Weights of a small transformer language model: 9 layers, RMSNorm before each block.
MLP neurons of a small language model. Each row is named by its layer, matrix (gate and up: input weights) and neuron, and shows model dimensions 432-527. Each number is 128 + 24 x the weight over its row's rms, rounded and kept within 0 to 255. A neuron's up and down rows have the sign that makes its largest values positive.
After each neuron's rows, "fires after" lists the tokens most often just before its 100 highest values on Wikipedia text that the model never trained on; "fires on" lists the tokens most often at its 100 highest values on Wikipedia text that the model never trained on.

L3.gate1866 [151 164 160 142 130 138 130 122 156  98 167 142  99 154 149 102 137 127 126 106 125 150 105 127 110 115 124  49 171 120  82 131  89 156 132 168  95 148 125  89 142 157 121 146 128 133  87 117 111 158  82 138 129 117  98 115  86 173 113 138 144 117 151 110 127 135  86 105 116 131 103 166 158 140 137  93 114  97 122 118 148 131 145 126 116  99 143 143 176 156 145  85 104 133  90 136]
L3.up1866 [116 161 100  76 111  98 142 156 112 144  73 121 158 101  82 132 129 124  97 123 162 103  63 135 134 174 131 163 117 116 110 114 136 132 137 100 134 111 116 108 121 130 132 114 150 121 168 131 121 100  87 117  88 134  82 125 152  48 109 118 160 125 174 200 151 159 150 137 131  97 127 117  87 114 123 119 149 130 148 182 156 108 126 172 122  93 142 147  79 114 147 155 145  83 140 179]
fires after: "; ", "0", ".", "1", "–", "2"
fires on: "; ", "0", "1", "2", "4", "5"

L3.gate206 [107 136 100 131 136 127 141 108 150 131  91 127 125  96 163 134 145 120 124 122 127 146 123 137  91 138 128 108  88 163 171 159 133 109 148 151 133 117 176  86 143 149  76 112 109 166 128 129 145  90 123 103 137 103 127 105 135 119 105 117  95 168 143 114 121 132  88 135 112 138 132 125 142 136 121 132 178 123 131 138 113 125 116 132 156 121 131  84 143 138  88 126 127 192 154 137]
L3.up206 [134 165 125 107 140 122 124 152 100 165  77 138 161 152 119 113 116 118 134  79 123 149 165 123 118 110 112  91  98 134 107 151 118 127 119 148 138  97 112 135 104 145 103 115  87 119 103 149 104  86 131 131 125 157 124 172 127  76 165 145 135 120 158 122 124 139 131 128 105 145 143  88 112  94 169 144 149 126 131 142  95 125 174 196 152 154 103 125 150 109 146 108 134 171 112 146]
fires after: " ", " in ", ", ", " | ", " (", "j"
fires on: "1", "2", "unct", "ager"

L3.gate132 [128 135 137 102 113 161 111 165 111 134 127  77 153 132 146 122 135 169  87 101 121 158 117 161 144 107 118 130 121 160 139 107 152 123 186 158 117 137 155 138 154 136 140 139 108 156  93 146 120 130 119 143 122 109 131 119 130  91 111 127 117 122 132 168 135 128 101 112 112 149  77 109  86 139 125 141 115 154 147 149 167 127 175  84 147 115 123 121 145 115 129 135 113 171 141 164]
L3.up132 [108 133 125 145 131 120  96 158 118 130 133 142 135 142 119 129 173 129 131 128  97 138 134 157 100 107 134 166  64 129  94 106 130 151 153 146 114 150 137 128 130 169 106 115 129 138 143 144 130 116  75 138 141 156 102 155 149 101  77 107 106 158 141 122 137 132 160 129 107 166 133 132 147 145 127 101 111  66 157 112 148 140 158 136 146 142  76 130 132 133 110 123 134 127 102 161]
fires after: "–", "-", " (born ", " (", ", "
fires on: "2", ", ", "8", "1", "18"

L3.gate179 [ 80 133 129 114 107 110 102  95 162 135 140 179 161 137 119 133 137  76 156 161 146 154 123 135 129 112 148  75 108 133 138 105 116 138 137 123 115 145 146 170 116 117 110  90 116 140 149 107 185  75 162  93  98 123 147 159  71 107  97 135 147 167 153 103  82 133 133  85 103 156 122 102 109 134 129 138 131 126 112 120 112 117 103 154  60 140  68 114 121 137 155 160 141 116 108 134]
L3.up179 [145 109 103 167  96 139 150 154 112 153  98 121  96 131  77 132 111  95 112 121 141 148 113 119  95 100 144 139 162 150  98  98 169 129  69 132 138 155 159 102 109 130  93  94 139 118 106 115 117 169 105 153  96 108  91  84 160 113 132 126 162  99 126 137 111 151 126 144 158  94 103 139 126 127  95 129 176 105 117 126 115 111 136 118 124  79 152 158 129 135 110 133 133 146 103 171]
fires after: "1", "2", "3", "0", "5", "4"
fires on: ",", " | ", " born", ":", "; "

L3.gate87 [120 184 107 131  79  85 167 161 140 122 127 150 101 149 140 120 120  91 129 108 129 150 142 123  87 140 156  87 120 121 112 140 114 144 114 163 158 156 155 126 117 111 115 136 151 104 123 119 139 154 105 153 118 115 154 115 154 113 106 155 129 113 162 148 117 128 152  87 116 144 115 124 117 171 123  79 132 126 124 139 118 117 118 135  77 147 102 138  84 112 100 145 144 149 121 131]
L3.up87 [ 95  89 142  92 113 124 146 128 123 147 128 120 144 106 139 142 115 148 166 102 106 114 122  79 112 132 134 160 154 152 116 144 161 128 120 109 126 129 128 120  92 135 147 156 148 117 101 147 161 102 171 109 136  90 125 117 140  76  95  87 130 136 116 139 108 152 156  91 147 124 104  66 129 108 175 189 134 120 155  88 175 116 105 118 132  89 138 127  85 126 146 119 123 110  88 107]
fires after: "0", "1", " | ", "2", "."
fires on: " | ", "; ", "7", "5"

L3.gate1318 [141 147  60 122  87 138 121 119 129 123 137 163 149 142 103  57 138  90 154 101 144 142 134 110  91 124 155 128 120 130 125 107 134 128 103 122  52 129  99 109 118 152 113  68 123 141 133 143 102 104 104 152 119  78 139 151 151 115 137 130 122 192 152 124  76 114 143 153 166 164 123 118  97 119  75 118 132  97 151 137 107 146  94 121 108 145 149 138 144 149 138 109 106 159  95 109]
L3.up1318 [129 112 104 104 138 104 145 131 139 178  87 166 136 150 132 154 152  96 101 139  73 105  91 156 131 145 157 122 116 146 118 156  98 106 124 142 130 140 133 143 167 147 116 148 130 141 118  79 140 135 160 173 112 141 141 147 151 102 142 166 158 165  94 169 186 146 167 115 125 148 158 148 129 113 136 136 128  90 159 102 138  91 173 109 135  89 124 120 117 128 167 134 134 101 129 106]
fires after: "0", "1", " | ", "2"
fires on: " | ", "0", "–"

L3.gate1813 [132 163 146 132  97 158 142 125 133 137 121 158 130 107 112 134 126 109 170 100 130 148 131 163 105 130 141 148 185 129  80 164 101 156 116  86 115 106 143 131 101 176  92 149 117 160 133 122 154 128  99 157  69  92 109 151 131  93 125  95 129 119 105 135 126 174 120  91  99 106 151 116 153 137 125 133 121 119 127 102 124 139  98 166 130 134 129 139 139 159 118 137 121 131  79 134]
L3.up1813 [132 122 149 118  85 141 143 167 120  99 113 124 108 143 132 115 142 154 152 167 116 117 138 149 135 164 130 150  86 132 134 140 149 110 159 166 127 150 126 126 152 148 112 140 109  97 136  93 157  86  76 119 105  98 138 171 108 140 132  96 154 117 134 163 101 167 134  87 135 179 110  98 163 112 163 108 138 141 131 118 138  86 104  90 132 121 155 143 196 138 126 147 143 156  94 163]
fires after: "–", " | ", "; ", ":"
fires on: "1", "0", " much", "98"

L3.gate109 [102 138 123 131 131 102 110 113 117 147 126 138 180 145 111 126 107  95 121 111 149 154  94 119 128 120 120  93 145 123 125 127 167 133 133 117 131 140  75 144  98 119 119  98 109 160 118 110 117 104 139 135 120 149 126  81  82  91 148 121 137 125 167 131 154 149 192 108 143 141 126 129 118 135  99 113 150 100 139 127 134 103 148 160 126 171 120 130 108 125 132 140 139 183 157 123]
L3.up109 [ 87 112 131  96 158 147 121 114 142 129 111  89  84  91 111 158 100 112 137 135 139 142 137 153 119 159 145 119 147 171 131 102 116 125 101 142 129 104 137 145 172 128  88 154 143 147 130 114 108  95  89 141 118 170 106 170 130 145 119  91 150 124 114 159 174 143 138 121 145 124 162 142 135 117 127 118 135  99 109 164 152 113 178  76 120 124 147 126 158 130  96 170 137 158 117 160]
fires after: "2", "1", "3", "7", "8", "14"
fires on: " | ", "; ", "–"

L3.gate1560 [165 145 139 104 123 153 148 114 135 109 121 105  94 119 170 166  81 124 135  97 127 129  88 123 129 144 179  89 108 127  95 125 180 141 127 135 115 119 177  95 131 181  98 179 144 100 126 117 115 164 140 135 103 119 114  94 109  99 124  75 166 107 157  97 136 181  94 135 134 130  97 102 180 112 127 130 115  73 112 147 138 123 139 152 109 119 151 145 141  93 102 137 155 142 140 122]
L3.up1560 [115 127 116 116 116 136 128 160 108 123  82 124 139 134 124 120 184 147 124 111 156 125 103 116 126 104  73 137 101 117 133 151  82 155 129 156 145 174 105 140 126 132 144 126  91 145 133 130 165  87 130 108 129 124 145 124 159  90 135 117 139 132 114 120 104 152 113 107 136 154 107 161 129 122 150  82 160 144 133 115 113  76 130  88 111 128 130 110 135 125 120  92 144 106 111 144]
fires after: "; ", "0", " | ", "1", " | +"
fires on: "; ", " | ", "1", "2", "0"

L3.gate1886 [116 111 144 147 123 134  92 130 125 114 154 117 131 131 114  88 117  81 125  92 168 145  81 109 113 169 151  95  99 142  98 154 160  82 110 135 112 124 116 139  82 139 114 143 125 135 153 105 119 134 101 128  99 164 113 153  99 140 145 124 117 120 136 123 164 115 140 145 167 142 139 132 135 135 125  89  71 117 170 166 132 119 173  65  49 147 166 139  87 181 146 156 135  75 119 129]
L3.up1886 [135  94 144 116 139 149 106 140 114 118 127 126 130 127 117 126 119  78 161 136 124 119  68 197 155 101 165  91 118 129 167 127 120 130 125 159 170 141 128 171 116  99 119 125 142 111 122 102 132 136  81 130 104 124 125 156 121 122 115 121 142 123 121 175 120 159 132  76 129 106 188 136 171 107 129  83 126  81 130  91 121 143  99 141 149 127 162 143  95 147 119 142 156 154 130 172]
fires after: "2", "1", "0", " (born ", "3"
fires on: "–", "1", "; ", " professional", "8"

L3.gate1803 [135 151  93 130 107 104 153 147 139 118 117 142 122 113 120  62 134 124 158  97 132 144 133 131 108 187 127 129 136 126  95 106 139 125 120 142 104 147 153 120 133 115 114 121 133 134 130 146 138 105 143 115 101  95 143  93 165  97 143 150 177 146 109 118 118 122 157 153 113 145  78 122 135 121 106  88 159 115 128 134 137  98 108 128 121 102 129  99 148 119 135 149 133 156 143  90]
L3.up1803 [119 107  95 159  99 120 143 122 155 157  98  91 148 119 108 138 127 128 164 131 108 123 137 162 112 135 115 145 184 127 135 139 101 102  91 157  94 114 119 119 107  95 115 119 105 101 113 157 147 101 163 165  82 147 149 116 202  35 106 127 143 128  99 136  87 177 115 128 127 146  91  68 127  85 157 132 130 129 158 123 104 117 133 135 122  77 129  94 120 100 123 127 158 148 133 125]
fires after: "0", "1", " | ", "2", "4"
fires on: " | ", "; ", " | .", "0"

L3.gate1469 [125 130 116 110 117  85 157 157 124 136 113 148 145 129 149 124 149  68 129 151 102 128 117  96 139 148 183 101 161 138 105 161 162 130  99 106 124 144 114  99  86 137 112 145 123 126 129  89  92 147 114 108 104 132 126 114  99 132 116 107 135 174 155 122 141 153 142 135 123 127 106 162 133 108 123 152 118 125 144 143 138 128 126 175 119  94 155 118  66 115 122 127  91 124 110 155]
L3.up1469 [130 104 135 116 131 136 163 102 125 136 122 123 155 109 112 163  88 157 166 107 143 118 127 112  96 122 147 115 137 125 121 120 132 131  83 109 164  99 139 127 117 145  92 152 129 120 122 145 110 109 127 112  69  82 131 116 131 139 122 117 105  63 154 108 122 119 110 187 146 115  97  91 148 125  91 129 112 158 172 140 133 132  90 129 158 131 142 141 117 151 136 142 120 147 115 115]
fires after: " | ", "; ", "2", "3", "5", "1"
fires on: "; ", " | ", "0"

L3.gate1919 [122 138  83 137 100 148 133 144 102 111  89 137 146 138 115 129 128 134 174 112 119 123  82 110 134 134 137 138 175 119  87 116 145 131 153 119 121 125 182 123 117 143 105 108 148 142 125 129 146 131 129 113 116 112 134 147 116 121 111 104 150 109 121 113 137 166 122  82 109 164 119 149 119 147 121 174 100 100 130 131 153 114 133 151  85 168 172 132 123 118  98 158 115 151 107  83]
L3.up1919 [130 136 117 102 119 104 124 132 144 130  80  92 114 143 160  98 147 123 175 121 124 110 141 122 137  97  92 138 157 146  97 124 144 146 113 176 140 163 108 165 103 124 123 124 159  82 139 145 186 154 144 119  86 103  50 127 157 106 116 118 141 156 144 170  88 173 157  93 114 157  83 109 109 123 138 155 126  94 122 119 142 122 133 156  99  90 123 148 133 110 127 144 150 105 125 156]
fires after: "1", "2", "0", "4", "13", "10"
fires on: "; ", "–", " | "

L3.gate1016 [115 154 108 147 119 132 118 131 116 154 134 135 139 121 138 137 122  79 122 135 122 121 143 131 141 171 157 150 157 110 100 141 165 156 128  81 116 126 126 139 127 142 108 167 108 117 145 132 105 138 120 116  83 158 125 115 128 128 129 101 109  81 111  98 116 181 118 104 123 152  80 137 114 140 151 125 120  78 107 153 125 109 141 147  99 134 104 117 107 114  88 147 117 145 103  76]
L3.up1016 [186 130 102 122 150  76 115 128 118 149  69 110 164 103 115 118 142 133 155 113 161 154  94 164  85 114 139 158 128 160 113 125 113 132 138 112 152 107 117 121 144 117  84 170 147 141 124 126 171 133 127 131 122 139 101  92 106 119  89 114 137 131 139 155 141 149 134 134 109 164 132 150 115  89 133 121 118  73 119 114 162 121 135 121 163 149 113  98 181 130 155 104 136 163 129 109]
fires after: " | ", "; "
fires on: " | ", "; ", "8", "10", "100", "9"